{"n_layer": 10, "d_model": 384, "n_head": 3, "n_kv_head": 1, "head_dim": 96, "d_mlp": 1536, "vocab_size": 3061, "activation": "geglu", "norm": "rmsnorm", "norm_place": "pre", "norm_eps": 1e-06, "positions": "rope", "rope_base": 10000.0, "rope_fraction": 1.0, "qk_norm": true, "attn_scale": 0.102, "bias": "all", "tie_embeddings": false, "parallel_block": false, "init": "normal", "init_std_qkv": 0.0364, "init_std_o": 0.0, "init_std_up": 0.0364, "init_std_down": 0.0, "optimizer": "adam_atan2", "lr": 0.00105, "lr_mult_qkv": 0.4, "beta1": 0.9, "beta2": 0.95, "lr_head": 0.00559, "grad_clip": 1.0, "warmup_steps": 332, "schedule": "wsd", "decay_fraction": 1.0, "decay_shape": "linear", "final_lr_fraction": 0.05, "batch_tokens": 65536, "seq_len": 1024, "doc_mask": false, "train_tokens": 451300000, "steps": 6887, "dataset": "wikipedia_en"}
MLP neurons of a small language model. Each row is named by its layer, matrix (down: output weights) and neuron, and shows model dimensions 16-111. Each number is 128 + 32 x the weight over its row's rms, rounded and kept within 0 to 255. Numbers have three digits each. A neuron's up and down rows have the sign that makes its largest values positive.
A block is one neuron, or neurons of one layer that tend to fire together. After each block is what it responds to, as a language model described it from the Wikipedia text at the highest values.

L4.down94:123045140135089170150125114125159117133126131147162116143107131104059128124179121125157141105131153108124148133103126175117090098129077114126125129166077153178125160125080092140073138148112109095125117136126111086089148139127058118101126159132100199092108102114122127094034168154139044143
L4.down334:108096132125056136143176145147069114092175144148062140095102123128161142156126135108094129089140151179170135138105102102121117163174118093108103187095125100066118123151148118138148124153149152175090118030149156126127167130119125159164083158142119110116184138130081122128123088127117133129
L4.down564:193147096083124052111160078088101140130146172116164051103078157168038118133120070149168181060166156130095101097115131154198107137168083125130084149138159109173111104150135131213157132162092141171122126146083115125045094130082173088116121114142099084110166087090136169127082108116141153119
L4.down1281:156091140122152148186170154151156121165107150180148067134119112105175106141159143164138147112113137153120093119116136180154159126106086176145136144168123128159088112188093133160129152199119165138171162132119129149094041154091139126131108121147142115116175117127168047128112112097117072126
Last digit of a number in tables and census text, often after a decimal point or comma, as in 90.8, 2,719, 46.8%.

L3.down492:166132111138137101119138106106155117197114102190128112164043116175152095056154136095167146180103132139165094093158140139108108099157093180144105173135197114185119125137086186116153112152120180120144134157102067125186082128107165165163123152139149135137117105140114126116114085098085134108
L3.down833:143130148141112091076130113144129117177131143130162159177085143127091132122098151149104091114106104112113104117171116160115160155164111083102089161162127113136121098241095120165138128082091097081194167146108114162077226133139144097123141157127101113167167113133133155106161087138146173103
L3.down922:107171096102140150113183118110193167152169168155154142087090170106078168126128111104086120141091113094175176175129081093130136150091117160081102173104133109082116152152128131118127148142152082109110159156142155135144140127112159104138095150119106146153081096145132159120112143161142122170
L3.down1051:083116124176094163104123139093149167165101164116125115125143134111119160122144120113122117131123074074207126121109146175122171113110122128099101168129151111169118108161090159127121143102120107095162146086137101142099130159110069087134123184107114116173183105160135191085106150171093171135
Final two-digit piece of four-digit years after 20 or 19, especially in career lists and dates, such as 20|05, 19|81, 20|15.

L6.down268:096055137125136122094196196136158131108104134121159158170080136099172082096074108137112115066119156158174125086151139084068119148141174125159099114104149089166101161110199115171103076150157116101165152120164163142146193121138127144133103074137136218071118132099118154065088054141117120166
Completing pieces of multi-token words and numbers, especially final digits of vote counts in election tables (13,20|1), plus suffixes like -ing, -est.

L3.down156:104097082145150183172152140142177094145106136128099114126091117126114130147154131093142122121149147093104131140147189147135187129147104151145118124136123035155064156107132107180136138120166100127109161135089112112119145083132108052052103122078097146148120165079120115102121129203104127078
L3.down448:159103106146093103104088123176173134081115127125127163190070131114128143144136163153092184155150208073142168109102117137142086132125121092158088139125130104064131091194159110127167094100124146088087073171157075147121148135074108094162119108096163098194113208082088171139149156165104125076
L3.down538:132170157115142149131067151156108156138182119120158088106109094158118170125169098097123181096136118155148142142112089132171068122158085224160125156069157123083134029166144102086154119125104125164100135087068124113109103140099104112131111110131109133138153152127133142083156115158146109106
L3.down901:165065086129109135128127078134159118172164120085100136164160124087164134083059148140169178106177149121119122151172093101095136139158111107104136076122128178169117175077175088115192114098136079204115122067159106094161159074140136148061090154115148141114067201164129164107080119187169088083
Two-digit number pieces after a colon, period or plus sign in track listings and data tables, such as 7:15 and 6:42 in song times or 18.17 m; a few scattered word pieces.

L6.down1153:144171137187115158124087087152113104091202161133160137079092166141170135105156073162104155111058181089136091117151150178186145120111098080170170108091139130102163145121132129186162130117150155108118108135100085172139166111114163149004146137125135107110149145167075130151130088154164166129
Mostly in music articles: seconds digits of track lengths (6:42, 4:41), prepositions before charts (on the UK Singles Chart), and table or quote ends.

L4.down239:138177127086144114118101158140124114087145104092052150075120102096073146177124102169153126145170158113163131137174176133083151037185131145137098176111128100096096139175121137107096132112164164127156130087134181135134190181122093083072081175147126104178139110160110151116118166127152193180
L4.down837:147114174130136173120097195108093146117119102227156105118091133113132097080119081043131122140108136113076134123107153099104130053120071141088093115136111104171152101164122133114126087129138121122115136134080107180117149180113094128098137153089161084111124124138140144145125125112205152154
L4.down1500:130168114134080105169133023138075129140150098111197189107144109201152109121184163133114123137106140095121142097164158123118158127135138152131112140117131195109184116096135112170084156120090148079110110109105143075120123164156129125134065094105141086109170131115103130143169138120104121105
L4.down1516:172156160104091114174149122120161087083105142076200131100144113097172081114162072182128097108149133165125137139118075124108107082134107148123124127133100112180150087192095090099133125049110051114154147147192116123096114089081105140129102085114120150132090146111102080133105151102124167131
Two-digit groups after a colon, comma or decimal point, mostly track lengths and vote counts in tables (3:29, 4,440, 12.89); also of in one of.

L3.down233:144077131159118128147135208089094081171171150134128126158148148175085106126107155121164157115080123137077153072124127190164156138186094155073106123208175101133128203142161145135101095088104153124172083119077126105109087151083122128107134189171116130127104125077129123137111135136116109107
L3.down909:136124219115108103144102162135147117134117153137165123080065119132106120118096100069191114092129178180147091120084124141137178138194098153099125157119161135150120151146112202112132145138145177141129110073184102115128106142120056142102119193135115122181130144126123145151088188097082068132
L3.down1387:100112123159111129114088105151158107170176186121131144081095115120115155091136118112151120121093136098164088150148120189122155163206126078123116121160154140097157164135125109128153176200162111131049101163128103140132069126112152204113056124179123117109114123126093050101144090088088152103
L3.down1417:091120123153059132129141056154137114150160224113154108132137080170121113120160140103162160083179166084120081148214136109103168170071087150111054153110135169106131167101138110177102093150172152119151120097139179103098127113131053152165108171154103143122131121120113090174050146112164156134
Last digit or token completing a multi-digit number, mostly in tables of election results and statistics, e.g. 2,71|9, 52|6, 20|16; sometimes word endings.

L4.down706:171111135148154154082193099110158088089104132119098082118150179119145121073085134152065125140150099078114124120149102176106126109139169120139181178132224135148117188099143110180149170068124076087166084149166154142125128104115188142141105113146120126130120113164171134096203079118196142172
L4.down1004:116100124105126102096184113145164137071166170129135071108076129126150175096103116144082119069106128149204088115154146058130103110149131111115092068116138086151093159120104168133135147154147128106167088078142089133159079161146110109115160119120131106112077169120143177065131155066159146098
L4.down1378:151071147161071114062078115138119113104141194158136163079141184170140120078145164091110157136117078093073123159104147172107119128109105099120063152139158156139109137132134122101116168072107151149185144138095119125115070187159108098132130121182097126136087126083134129140119153145135086161
L4.down1382:138193121183112116124155013098107086096097112125092126081172153104054126142115106132116094143129156131125145074132155139124133158145113191107130140124113107152119104155141172118162126107095129123149114117138131113106062181166153156162104152151166131174119118154175110149139124176151137086
The last two digits of a four-digit year after the century piece (19, 20, 18), usually in dated statements like "In 2019," or "On 6 November 2018,".

L6.down273:108121097150118102117150105073123107075130095142112074094100124157133093135190071149110081115130175133127172104109129118197100104121123169193164104161181141145116112153126172133120145142108121215142149104068147163145135114124084138066102070156108072181101172137165109172132123131122128077
Second digit-pair of years split as 20|20 or 19|64, plus pipes or slashes right after numbers in tables and career lists (61 |, 91 /).